Part of a small language model's weights.
Size: width 192, MLP 768 GELU, 8.47M parameters.
Architecture: LayerNorm before each block, rotary positions, no biases in attention or MLP, tied embeddings, attention and MLP in parallel.
MLP neurons of a small language model. Each row is named by its layer, matrix (up: input weights) and neuron, and shows model dimensions 0-191. Each number is 500 + 40 x the weight over its row's rms, rounded and kept within 0 to 999. Numbers have three digits each.
Before each neuron's rows, "fires after" lists the tokens most often just before its 100 highest values on Wikipedia text that the model never trained on.

fires after: ",", " and", " of", "–"
L10.up217:462462482479441595509534480518518492442512414508514557486501502424521525524468534470507535485542492474467522508645514500471510465524470428408480476529491525459515471514459552559538449493493484540582511500521536449528498497487503450571448569526482560520485552455489544488480491469605535447457540498487465561515486519519530546527529532503516485561495481412395528512471482494432472501480421536463542452466553530521569556517500513471480489587479491553460493493428504476525551494449473480492508525438564440529525484577487558495505438469470530512540497490509507530494403488496486463

fires after: " to", " along", " repl"
L3.up179:496477491506531450425479508521525553464523484600480585483431491519471508499465543461489559595471537562550500463499492544563517547530391445459564559443512517512542454554469434499457534452431503480518491504479495502506444529519471489459505496579517548528489491533534508457429516510433508505519490496488485471459526422478502516515457508546479530602523525499522513519524491580526478443553497491454521515504457406528489470484524495477575648475505516515486487517444431485505512478564499437485524501477483496501508516576463401494477526463487473535499434521553522455486477548506463440

fires after: " to", " was", " not", " served"
L3.up614:544440498492546472458428479500500505485460501631522462529431477467538512451429568481504479524460490551513493422444493557543492512535477464488538487501547561481463447448462422518485529503457473533498554508493468464527523481552520499586441536482525532471527486515481522592489479518501514493509462490472450505456480451443535561557466520520541511566505509575488540446477507514530511516478471509458574493403446476551560527510518535516537518487536506469427395461470530574474519498556544489461477438479484513495453483538510492501534458444551500522436533527556591492511411536502415484

fires after: " a", "A", "E", " A", " The", " the"
L3.up161:561520538528485428420519444547525566447439488476485550526458501549507511463486503441432517472558477537441513522575537566563529473436539444478512463513558515517494539513545479472467474490479454556533520450497538465482509488444466441551501543508466500553518508498409487511468506459472511469556509443521478528495463482450479487537491464396490456558537461451468521476512459535475519475560428570469487428543443511468529530504508479507490510491510557583559521547545485487482506497556452486583568477569470492458503421536435445475496525488407516517518510519561541555478560490459553536

fires after: " of", " V", " for", " to", "St"
L10.up662:501440503507456491459449488497563543479491461571534469483494475495457513479532551473517513458488477499510398495559553562509377454573496435420525563497454555501501518545510509481513486441480496545580561476446526483436502422507521475501512538546470521504431544482491518402480472518487427523499473495542425478492474507513527515491564468464509504550489511507487492490555531524539505546519502598538508449435580461507524529589546515506536489507508561518482523525457429491492451474461451500487529461547524472480487497559484433526529434455491507498536510575531477494449403441468420466

fires after: " (", " \"", "_{", " ret"
L3.up267:488442565497530458542513543528460508553420462525517518520396516496481516601482528503497500498509511489451545440510493481542472429510517492602503499494534536520523489539516493478557457518471455527493503564466521492509484507532535503545529506503428487492551489503486475462511486515586459447525464444516474457509542494477538472519476490472491522553499529452491509448481495555452474479516474507487607428494523595562542513585499552447489449461517476460531460462444538468569543443556475462499494524474446437568462435605536449511483516513456550537419537547517510454458517465390457468

fires after: " T", " V", " Ch", " K", " Cha", " Th"
L2.up490:454421555549448483513439483502508501477513524523517523465522469486448521424462489467512448472532419517468466486491540497494519443484497545567476490529510522556509510489477470484506516449545533516536528507440542497654471380537543488502532509549519465551469485499568499504516486459456561509502487527500477524431429489465465467542436545463567549486527490586430518503544489501472547501473555520496550452553545482518461473510540574564519526483606492483531428515514506534444514447544508510554496462516388475470504501507551410472512484492472488485502486545546511526465523481450403491

fires after: "==", "|", "-", " |", "."
L3.up204:468538568438517464428556449459523522449441486534508553519468529523523541527486536442512556486517474479493513508557476529470527460487433418518466507453539571470541560511521520471505444501467517515438490442469505457507405466498515574477514516552489467510506438471443499458518522507498465569542569474570482489504482489485434495512541542509487536509484543465494532496526452502471511485527463479431486471559553511457503474462486625490446554492527596584534544601493506542505509482510394513565514522516427522552513506641511448476490482497468531492464530530516527500453477484471463494

fires after: "H", " g", " G", " H", "G", "D"
L2.up428:516572519553508499487463454512469497503507479538475497512520465436509550444512513491446475507508485521483463533440477518525515491507580458525476509510553555596555434523501456525452497435513493529512496503495521411557546474475468476520490481548529476545478562476453502577495444453492503465568493474557441574456526443561498517490496578410519547502495521479461578437505553538550529510498529444480567371508500535511545502544465491473576478390541531511555410488519511470531569515503455459515455517583537450536525474468485495517480570490470519488472486486499466459487481484459410533

fires after: " L", " W", " T", " Zh", " K"
L2.up226:476481533473483541467483438427489512564475525519490534472471496536603509417492614527425506503484471483462475492456484472562567482458483485544562539490591497507505530469496509521518520442443522549508482547432557527566540455431521462530472505504439503471511537503547450485517417534461523486590501479541467487438429463483483540514511541477506493443528510504470486470549440516546544478494498574508572516535480468498546499451536434517541562431500502538514472499486453541533503455524530534601480517558473453482490571567526439552464514445514514520472524554482501479462543510396474496

fires after: "N", " N", "-", " H", " L", " ST"
L12.up681:453458502478518485511499458474481498519421448519526522412498477488519500451393537445503490507473446514454526537442521545483482557519435539502527486480608533530500483465500462468466562523569490416498518549492577479539509517450436545459495526535517470575536562519543471501535517496405461507532517434539423500459525453477455564529535568540480534464594508450495508511551459459551535498546458477505533480459443577484516535548500511474500512479458537534510474447526497534534447521574530515506601520462475525505513457479568422461486508526474586488529521456484513442516567483507464519

fires after: " P", " p", "c", " Sc", " N", "P"
L2.up548:493485472439524502418480404518527539489507569498501487468503514415490525508497523438503523545496502528501501473489480528507494477497532531538571519479531447538617549484509535536496545539511510493502500473442497511481454439553469489449491542573499487475537492533498502483501525431510459451565494477511523459458510548529401454465431458531496612529486536456398523536470442468516507491558491454494529487545554500422591451466502598533553536507554501493500499534479475477526507440565491560548502558498450542464459511511463426446453428503483503512515439598552511469502484524466449458

fires after: " Pr", " D", " L", " Rod", " Or", " R"
L2.up287:497440546426455536498410491434419535576495498455574456500460457412506596481492523507465466489452515488498464508468552510493422522468474455569542516480547570475540509512455525512533552508501447491521513524467556501553519501523545459541544494478478555505508566458535548487494463525510524487540445520510540528475471522479440521502490518527562525512568566522461501496538479435516557548457511465549501411420449517502535476511507552524521533456502579495493480447463417466468436499555552489512512491492544539487463494534455497462523536422432500538468487555535567460430476425439473514

fires after: " to", " and", " H", " Sal", " h"
L2.up714:536563467490530458449417488512490519494467503528451477504445537473493482508472564455435477515515462625509494470456541506507545555461434493487517486519556592541578431454483466467472524512519450428492522501537514487456494464498592477490498504474442480495587519597504544538463510443475522484498470505542490485394450432531544508526475546470534476572563497463464508520515481503505432587546446530513567479455387485471520541522519516471529496510533569468481550475497444541522559492550513462467535490505500497589516501548474484554550447549536473552528498516494514464477499532471451488

fires after: " ", " P", " R", " N", " H"
L9.up444:527462568519476535473485405426465578526494518452492472419466501454560589484478467497483451568476450538488499545506483527532518459460456551543566587465571521543506543466502495572428424482495472457454482543464514452507482429512493493528438528444544524528517538537468451466521505462488530437581429486500460487474516426528439515513485463531431534535540534447457542478456486535555539517503541407574528480463531508564585465523525484525503525479447511567503503493485456512564530454538458509497535516507494587515522499482498482458519459477429529517456462514517540440502509498477529500

fires after: " No", " U", " G", ".S", " R", " F"
L3.up720:599410509455465505491488518427488515511505471529543488503467470462566594458534551435504512496465506538430420503414516484467518504441545566468492528462552592532501525441454468507472423522494498426516456486503571443497518482514529531459437472436520560555502568514445473457487528516512547510545475457486520569515500468543461513481480500530517405511571482529496542511491543445560538507520545465521524474558466442509535481541563463506537539474525531481478412448526453497520476559574478496478482527470436495478520501467476501500538440480515537501520419560553515482539514478491576463

fires after: "H", " n", " K", " H"
L2.up513:554504502446466504449418462439511507553460480467463462476455539462531580489523521490474490558486487507447517488450509533532470572474580446501528589496554536554534493482492474511555514491492484482491464499545525453555604518491515453550493508549475454582527539518454468565499388522474444422578486424527490504491535452538484555565480551481483532510504502459380520383450496511569472490523492468480545441492446515510502485527434555513491508487521501489546450481551471441492558520548443502520560512489482457532587436525521500533453549470510518470479506513488530497492519480485482525

fires after: " is", " as", " was", " became", "-", " |"
L9.up262:521547509566492483447470417562486488497462500537555525490441473512503528505511474444451539510463483507511389506505502504504439519500473501457479543552492493512456601494471485520470468495529506521518587565492570443501573491479473517459496554510519545543525450486460475471533442535454456416575500489491444455522470434479426459522494479484541498507472544454428511472481470556456519509530430550511591503437547495584472546516591515484506562514582549517449499524524514561453442449562436497580500442554488561508539535539504438521506476517489469500442531476477489526456469479468482469

fires after: " in", " (", " over", "In", " under"
L3.up695:522460469403554504497490556419525534586481454522470515473417495490570492568474556456476538510507589474560415479574502584533458578463492574497500518506566460469476454541423474512480507488512503491563475501528585503557531465470476500470467489489480515521499501483486447480434505551520469585524488501531530476469478538481532555514492532494508439545486470537492515479450503478430465538494504487538513478546457472517492517462466511485548591495516476451469487437453424476540529470571528411513563495499509461523538471603541504501499499561498551555498471513499553534474493428448472449

fires after: " ", " ("
L3.up275:443428555517543457516418428439496506471467460557494490454587516509530506493495555493437486481453585465471503491471463431487530530531510556534505482533492475527505511540503514515491550491473448504502451538434502467510498508491473575490526492450485638498511419530510455480483508455577430501496505461573501504477536477521419564541531606551540513460514469524443508429455477507489547519539522501443529432565505506522519528518475481485556499496504526430530450515459571535515629514502534566526481545513509449541520542535543594504532467454454519498501488488489501483477493528499436478

fires after: " F", " Ch", " f", " Th", " In"
L7.up726:463517537454566504565505499380466575441470489488499541462518546431504503525466570472445553556434538416507585548458527488513534466472488466440497481474520470466514505513500538471441485476523458453457517547443471565564538488515522563558538493509508501517474535511502551496488477493473539499506568535534496562419473483431553531560432458464474466474554493555472520542472477552475471585502440547451491488452503520481515496531512549496471477497529470557502431505549471529540460478489497460473488565483463576540472486551495461503574530543441530539539474541550537525474419451470440457

fires after: " R", " Pr", " Re", " pr", " Par"
L2.up746:520535553535457414450476519401484549458503432547502561513493536478557584430523501482477518466517508541461514514491571375468481472523403448489527515517545508515556553495561499519432499535484436517506494477442531482486564471560518535519529515405430545479519539498481586497512459531462466516496511528521504503477488512458491512500485428516483443511565579510475605519495465484519554524480460528455472537478499464502508497501438468529560444552509564524475542500486526522422488502582450543489583509532534542498501441523497506509518454512403525516513478537549520458479502471438504477

fires after: " C", " c", "C", " P", " T", "c"
L3.up361:528488497524552507435502569542540571465448512504461563434413478522415516421485539458465507455452483512436476549474524490454500592496594504593509496464503461543490461537511483493504509412469435538464555523443477501465499522506484459461487601576463485543484451507492530470481438523571453482478562448596469500499513496478439448525518568433527499510511497447508534457447547492513538509486511499574537488530472495478505504462546559502530508486568528517529519548560478553517548557519468535477516493528459366467540437524497512454467504499482517521475510515485508483479517521486462455

fires after: " P", " p", " comp", " t", " acc", " disc"
L2.up384:502478494471567501417562533518486492495505458498513535482446480467507536511497521522491505536510421476541465452470452549448457445471514447524576520421510473520543479519460470570543514416472430477516514515538486487523490494518458494544493547487475492509472475534496539452504535518548462480553442513591509589478577526536554503506436534540458501472505573523433541415518522505484534527542481454521544510510523479518559546444496532484514540420476463578478451521479459549539542499564466494446465538546434448451505423565483454419461523489411506543459490595521546479476506486480420512

fires after: "m", "t", ".", " L", "s", " S"
L10.up476:487542482440552515512446530522539532472523545501485523455452464471507512464492582532496469471456539503463500447437539575540461505525484503432540474450452496437529460514481449571468518570490516499481510513568472518504488526486506518524484495578401478469528469459492466487530484470515486459516560444655508505471561472434539550544395557513574539498513499509498534417490484528519462579533544488561468433520445558466530515493467482477522511446487525488463527562494460517533584504505485561569496507538494469543474540559511421530537461453557515483502515553495475466450487459553519449

fires after: " in", " of", "|", " to", " and", " c"
L9.up712:554461531487501516539482477463520526436514408513452452524500509434486522561458552482496517490500501553524533467473535500491456447540460486457494523447533563529610501528470466494484501453526466513537521476527452491530523432550500496559503497553434503476479567509503555414510556486511464527497520533501460453538526526517548565502442557529555530511548514461400519459418503493496452555444482510473562528464404462505505568493446521519503487537543507551547515510433558422534524511521498390492507544454519467566564459573534559548522475447490520499495450561523467446463428473481477497

fires after: " T", ")", " t"
L7.up515:511492483440577536520465521479553492559540457479514575408495469489489505487543561484470509477448488437544464523417462527443423560541502488465514472467502526428504430498497483455562477477518459490501545495501464532531514515519549572453475491532435541495523519507537470469492451520536456482553497555574500485500502454518524453499457534474579549512462505507471462435437579501518432550562541494482520474455529471503551501577487600480491495483544527513426465484501456555467507510494509510530521537506431394517453540491532461511467542460588588534471468594498537453448522462509484536

fires after: " d", " in", " D", " f", " v", " F"
L2.up744:486451442513538510530479491508427527546474480534477574413458528558494498484491520515475517540410553423556509482484439524504537489506520432474509512452465475461531481536430463518483527479423510459466509547475519507512503539508551545435504557518460503498497555536559504578441419545500512506487499457566513487490495506535499537510474472463515510504541501498431535501503547498441479463511518519502541513490451533515483505520510457519547594548505505544518466513441505496473546473437467407493501629554489498505571455579504436400577528450463546542506460536552594505433481521464543459

fires after: " the", " a", " |", " A", " b"
L10.up72:526516465513513469482446469485587632480463482439428515519525472471581491479533531453497481518503513582582451521471558559576438467470550455536543490444561492482484538457483504552498566489455509483558573539444472496535505442492476463506471551546510502458536516494453511453504461410531477549526483517499444549437469467532453508567500487515505424536539482527465495498475502456500456548504450556486464547431472482506534556499471427473538536540466470516452535535442550474489498491508541429515570523578464510556489491493498412538535524542485554559515471481564523463526513498503456486

fires after: "0", ".S", " R", " United", "O"
L3.up321:541484509530427527446452504431508520486500486504492552467465479490541550456474485421522543484487497552470503463515496466476601535450509498531503525499540555623491499483479500516497469396562459470509487497502528367501467486541553489513584488500462513548547533534453508494467485409473552484523460524542487441518490527500449475499521487523536479468529560543526576515497446462521476489492469490553508464554488564578572498394527501518470578445513468541486471540456498520476508509542462481497566496573491464499442408477525511476515465548385473518441483521562510503516471479472512542

fires after: " ", " (", "\\", "am", " comb", " |"
L13.up546:490449589576528506500490501518501581546552525495455468503470459523506467482420464490490502534464433558517411481540461457557517506486436473541525486465458495493466521517513435526451550486453509465540514523494522504472454491519471510477531483540532556483597483544528485486416575471484551520490490528444481485454431458607450466570420524536494546485552490432538452525504536550487431530486434477515518449489471498401532592525471482477463495532493515539473543466525428580498520524480530463499501556518535447531503465507432472448591467519472536512475517511528530511538494529486417542

fires after: " G", "G", " g", " J", " K", "H"
L2.up185:526524500459423467423484520516561536531495528512531468448501433457492538459553513483528599478449515512470473534435471575454514595464499477581499527503462602606533408465471451562563473458522478470474513479489550443465511464537505439499540533485479552575513576563457541507535482477512487492565542458553416499533517453527453551503452504475518484455526561442476504492570528503558490453535510476488505452545520500532507476504528490482525533494502499480518521455496463477564567515522450536437447569507494417471432482485463500491479512471521474503454450538507472509503508578455480519

fires after: " |", ";", " as", ",", " ("
L10.up45:520447511453503508579484460541474561551485520479542489428477479503449510446419520497490567407563493478482497543512534571554525469491430481371530497515506444493530578476555423473456533524444456521480532541553490560527501483504516497535488506494442547519500501508509522561502474456438553498467475478529562513497510539512526561492467475481570532490490503512458507492472478510557402477479530465500551489509501555546496533462573586488541546500520503479491468456454475517497508458541548507539518521510444386481501550525483478526484545457489534508451553577493498516396483572470532405

fires after: " |", "-", ":"
L10.up194:534516517456523566478509422545528432535510463542517471559550436529518495486511516435464557509515512538465460472559482530466468589506459497528517514424470532461508531510463389575535521443456528458501587491511531492480575508489441559472510526505542508488567442554417556551442548477554450506518559567469377486518488520528476462444431458566523539522512479491487461469465526515535507489515462534531511489502497472475529551512515540477469544502532487454529510504447515526438433447477523488531487602556509515487507486552489495527452481511514473490502485534542422558462407509486526446

fires after: " United", " U", ".S", " North", " V", " South"
L10.up141:450452529487454502528466462459483545429521450531480541444502395500485522472530511501490528507455568445492454492570508450463482552471507465522508547499500507473459511513452435507431480437500477444544494491465563494501531494496511537473502480413447529499499538509550529493491464514562476537564491577588530542560492472455479486459433392502520485451568526545547570503481505491519496516481484485557512495486496540561513516484562432499533512519542479413486460511462465495536463490490387556519549512517499515459524474489521534451596378484410501549542446530509517517507519428489556498

fires after: " one", " F", "%", " con", " high", " v"
L2.up474:522457411500423550552483490418504483469472413544464512534473421529544506483517456547470495458541503519571468518590605462548493552461458475518527523507549497484557494618486498512477524487544515512463504569458514491484511443532450502515553457490471519500559541503484527528489448499522494554503443537560476486526485461516490526477445414523519516514492544543517599523515501441475466508511460496480446525516455515489552499548493460490523466451511479508532504497420416491533527478556449465549533500502523460458481460605465479497483572491481523537504411531527592430479478442474445498

fires after: " P", " in", "|", " T", " F", " at"
L2.up378:442434544513468550448475463511503511488420555521451481463457522442520539531457544428478518472523498475506447481510491548588517480448555451578494543544560483557558516488465504524486563446480451536513529539513537503582549460498473493524463545503513560493526452474492582460540517426468439520501467473575469526521442469471437501537567475438544489500523452480448507432564474548501472521535499552541506466482475450494560499498529514495500505488458512562527381596449528517532480393530513531515510477499492501449522528573479478537511549443460542512446494511498493511427468463463447506

fires after: " in", " at", " D", " (", ",", " C"
L2.up673:470471514525537456501556559544454528448480477483537504461448514493475469467499540479453490521515494490469555532538455554565505540525537465521482545501464474505560465593498470460489487422422402539483548498470519500527588581495504481577539563488414513463466482437484510497508481598511432507479510472576490502469556481455514574461477528415547491476510508514456492504464484537514529508465546572484547433510501526509462522492451499490549549521487550514539447569517537459478539469461504472549555512494498385479541467559451483463518534535478494545486499484528524492417539485464397434

fires after: " one", " F", " w", " f", "W"
L6.up653:554433472463514555575513429438468482522496548517490605458504519503556509503436504508494587539531565468560524478501479470570483512524472424433513484479465459436477478546509470452431510482470511552531543533513491523545496564547511478524542531525475450536506504475478518516434479531494508527510504535548486477447489409491483576564562468523490459478478522469518475527439460507416492418502444474453447513495392571503521579506448530423485485502514495527455479560427512449467415534515508452554525517530499522474492498563539497438485528504452526547507440480561513508534544467494440502

fires after: " to", " manufact"
L7.up195:553459501458503496553455442468517468504553557553527496417464503504524485515529579456513527479481547437515503486429506534426468455556524467487577475474529511496543459539444389481517478471412519486532527521504519492510471549518529511496456501608448496539497449615487511490388526455521426517483529550471457504494510439533520461494464485550502480566493522494465479520546503560553496485568514530488542494542512486563519545506455547441478488472497454478523462515481445505443560456524518490478492501524522464441494492530522503540536522483568490549521385516514508510509470544495413388

fires after: " P", " m", " p", " M", " c"
L3.up494:527532554443585553428520479458483538453479465453522624430490530503534544546460535477445529532508533539483565551459473489515467504498542471521513499457504527573582504483502481468544505473488446496481511477531516475517474482515459525541522457556454471443462528511475553491497438490479486513535535483582474554430513444542448472521454509428475524522505554523439529514452500557487476463515454458500479452529495521549524496503441588407459482472530520541548515514487465514563546543596479464555562583531464450501513431515503513462489520462443541568419443526532504489502496550454441479

fires after: " the", " The", "E", "The", " a"
L6.up163:488488513500526452461480520528478517435503565504454551477505430494472497432527490471536519418563525536517504488519605563528489407485448452474513482533481541493499485505482467487440441462476466529524527548466536484492540444488515478602496537503450422581485543501469548555498509475449562575462476490493411526445527486558495490589492446473462562554526512484446496467481445536504461448475437542445457494522509584531533558464474509546450596541482508523480535529496454561458562463524465452483541519527419452521482492525503453563552522571495516513465481468492553509499542475460492513

fires after: " (", " S", "-s", " \"", "S"
L2.up485:561560490440587475451523502522458518486546452505439526494483467455500490505496544470518563466522504483508483533500391539494545476447453497569507512459528460542496466568505504511540503470494399520484495493503516482487503503487421523529581514503489541514540521460483547468502568463541486486501507455594474539443557419586479582455479520494475447462488429468482519501552490470437557519518518500450496481508406521566537541508432583481477591440427499547510493502440504553480587483496517457475514573522539436537481486581530541510521529500496463527484471542541468508440498543472532505

fires after: " ", " m", "inn", " V", " M", " P"
L14.up558:472487449436479507522461479541489555494521547440524461489468473474486521526472509459478577537484523460445499475509461462555469542549511533474548525510541463580505431430486506467549512464498492467496523476497575497493495528538491514529487479561465515574470530503484396432520544416535560432499473628458463503477484470498486501459487536554527519562483511447479540540430479540537452525509549451435505515476496536491523446465584569489518565430478511496510481540448497456511434473543535511521465508448460429536497456522533577464482456468518543504465437585510515611522549516449507490

fires after: " under", " S", " (", " D", " B", " in"
L2.up261:484412524516532544470524462465489550488474401537480512458458457515489485542496498474479477539478588458542472511466469505508550509473473536542583496500516489515517398446469464504408507492531442481542501538487523507517569446534486502551501523429452572486502493556433473437509542518518490517508539435520479527513515508539481563420430489485530506464510561529448537476500496470480456470489466585470542514516480532489477488452508560530517590470507501486458541501417484538538617498557522505511452550506464446493416475583558483517564460544475471529409488498513517531505502538463413453

fires after: " |", ":", " Set", " of", ")", "|"
L14.up21:474529499478484500449494461538496419496495532581525479528545469512505510501445517485487529493563476470540405474526528510537477430433512534572536535440524423513501522555473517490456506469500483518484576512467447482545488451526580509501538534557528440518501466583454495525493477479480445528578503425553484493498489439465491579437523507551487543531472558545494506508550513430474518521523509552408465478427488592463581545579514525470485553469505548518519495496426470485495483497498457477466459477537550467570460464566499491487520552520480505517449470531510478476410390498507425509

fires after: " (", " \"", " T", "\n\n", " organ", ","
L3.up258:484516510473478540456499466555451541533469436491520500471473434498501516515514531510513425518441474507500419544458504546501468460488400544514607473446486484523440535490476463508483542440430521486522515560499513456558430563476492472514485509556494528519538493498508470530489490517471483455530524483592516539509522557497529487547534462507504482459499510460529502490516488448453568522528500585477537486544524557538485524529541454489572555429559427504516510462438543468553518473559488453565429579540473400559467439572530467498508491494470541512433473557485539507486493520454453381

fires after: " D", " V", " d", " P", " R", "u"
L2.up703:527484552438473455500455472451480521540442494549531504485416498484541520470501521487503550511513438424466467569453422531504521530436454430560511514454476484443594506480440487551571482430475473457500472421537527448487533499488557519469542573530505534474483550527447546491515438473499542487581512492547513510481519513515480534515498515519524461516500530496477497490568514540498576520491509499544496470538471503492531453592444483513523586483515505543549515577529442452558448482551492541442566607511572506481534512455508488457490510502453463542530415496577537433465444535472494494

fires after: " P", " F", " H", " D", " Ch"
L2.up268:473433554471477472447462487500470546467437524522469585452467495459561544533410493465499517531502507433468539509393477469490535588488540493468421526466509596534541502562486474550529534505549472462521506526479514485524453494502473564457523508574534500541435496465499583471523451467489512419480531461589523497464545420500458495618488506518474438549559518447464508506460465564462493496511504453484479497512457500510521505553492545497489572495485559543509467556526468499541525525543526548497517578531498497510496445548534511446516485431480520516493473480543470523491470382493442523

fires after: ",", ".", " ."
L3.up370:529494494510520500491486500457508558457581416534582561437429465480461546509568483420539447490457461517475480514518487486465481516487478544509497536487491570528520427477441456539446538495497487513482522463462560450480480485531435458547509539411539596520483493512533514513471555440575503437456499478512421520501530457480504577492485546555526514492484455529476623508505540482590479498520487480513505463513507526542514503530502493537514490550554512570534478477458497438420570539458468524466531551460563398505543468509499563484493451423527492516481475543489476532453463506483460436

fires after: ",", " of", " V", " most", "T", " or"
L10.up580:497458493484493534469486578484522512484442409582461455542463486483473517477452499514505622513454464500576460501526490486467478527551473460569544534463487553537547573484509471544463556509501476374476498558494484442500442471465440509515482582542474606474496574524473576509432546501507519505544478521521508492543432486530480540493532544484472496511516512446548484507512467497590463491458445463490515491459486472467534559525531522455553517554506526539475452482470468477551492548456516457467515508459472467498527461566471423513538508521433529497467495473537586425475417522491527543

fires after: " T", " D", " d", " in"
L3.up638:497481540474469511470442521481470498514489454481520486443521476510447520494527533495503544467455505415536485519463456520526528534508513490488521559467511461510567529584478409441567470461506460531591534445476496526553484397528487498484433448548448478517418499515490577497494514535499444516542561548538479436541490513524526554485438492463519413482547542481510560489497546510511463515526546441492488498560548540514469514461486499543487518481575476529562459459446439495532536530582456552442446497513545463533492505582440431487510523400497509516458494547563489424441507433483483446

fires after: " P", " J", " Ch", "P", " N"
L2.up194:464452519520474497533476470544538512471450490456534513465379501447539564465478522532488510491497499453486498415472521510483517554482539432570503521573494508518575496408509486556448519499543473475517484574522468460530567419507482527548430517540472502518464525500480557514516470513482481437549492456508533529466521513509474461550497502463460482497467550490472495486469456541555419515507494489528455420496510492448516500453527617436477462505500548487544427549608466529573509512629446528512486483556477489498535476506525495493541551434455536535471511556497571517479534521416483521

fires after: "20", "19", "E"
L9.up208:555496504518542516578456465486501531478519447560491500518512463552464493459453432475470557501450490476464399475501534513576494560463495553552541479527524530520510516450462454526444492440477499500454499525462508465467577519495538542546501500546491490496512464518411537643462533503528464595468439554415479481499565540516484454528532514479517493525503540485534485506528503490509509435521489457487515474473499511531491444570544531501529524523476521524469519494517493428445549515572532433472553542542429558457478479491560521546537553507379582478479507463520482468504511560493402499

fires after: "20", "19", "u", "b"
L12.up427:508510418475440496425456397463490485493475517614548576505504498534447509527458503455430580493514551495488462445524482480500472533484510492479523471511513500513467518472458493482504490496467478460488492569546552403540527487503500521506519525478515618504554576586474489591431436461519563545514506474442463509472509433544512534539522481457502500508498479439511516495456492528505519443520515475496562581478447514474523477460553490498538547542469515501512453517549519514469447469501472456495484546627470429543492491481499571442524478505452426502531442494593494483479448490540508470

fires after: " V", " Pr", " D", " L", " P", " Mad"
L2.up186:480416495429496493471417504494499589510502561571492490475507482432450570520507556443472452512491498529525510427484562445433502531487565495574523534465555537538513491451529446594417564514579477499500498499476513515461480474478467454542478526553479510495491534463470545485497454510483499431503489524506522578483467503458445508497528425484569486498534537579422505511481474480491543516492509493475517503464447485510493483485573500504616501437514538508526556492456459505485454551600562484521573498506503453447421504540480544462492470469430447508456533534562567538486500488476515498

fires after: " P", " Pr", " Cont", " V", " Ex", " Tr"
L2.up377:526468465470431505535515436532511513474499520494505568493438466496492523571489553471505515453526470474456524554421458467497458470470520574490586495484507527504582530438506410516492534442535518449474507491555507495460507511484455584490484433545463533488490510492418493449466433529507497515533518489570525565524523507506464528418518406540557475549481576525435510531478509486483530540505521453496462462487524500520517514485476525488558553462543516500511554559525468435528476519565512498552551599533496473461462464522456462471523494524395529519481427531581629474522528488476473467

fires after: " ", " (", " over", " in", " so", "De"
L3.up278:497512494442497500536535523542414466385461503490480489489505502496496503486460575512516502522476541514540484506494483467453557470465479536445549512475550406505528465487483478430520549517526447510547477547505495494544567525511422518531453495425446536512556451564516474515478526527519448552497520476472541550452525428554515606470460530481531505521586476480467520489461498518513496482542529502454534440508435465493467539507422530479489496488492554437516504502403532520456613498509525479515519558561485460503500485590509579537595483583475466521480463494524514495397502466500448451

fires after: " is", " has", " to", " with", " had"
L10.up301:559485517521526450472507446474501461512528459520542447477481508477508514489444494493561588467491500492495420475505456573509451540473451503465483572521528476516497496524427430480526538492510449498579519492570514426525545500541483499454456577510525456562509452603487519505487511463500425416588520456548461444466561470578548474534449543514476519499523497468486493498537519531508438473574463470505579502444442490469569534638547509481528558543505545523448458505505513491540500456536506542446489501527454463489535514521483442519504544455512550515472499541475475534465401540475509483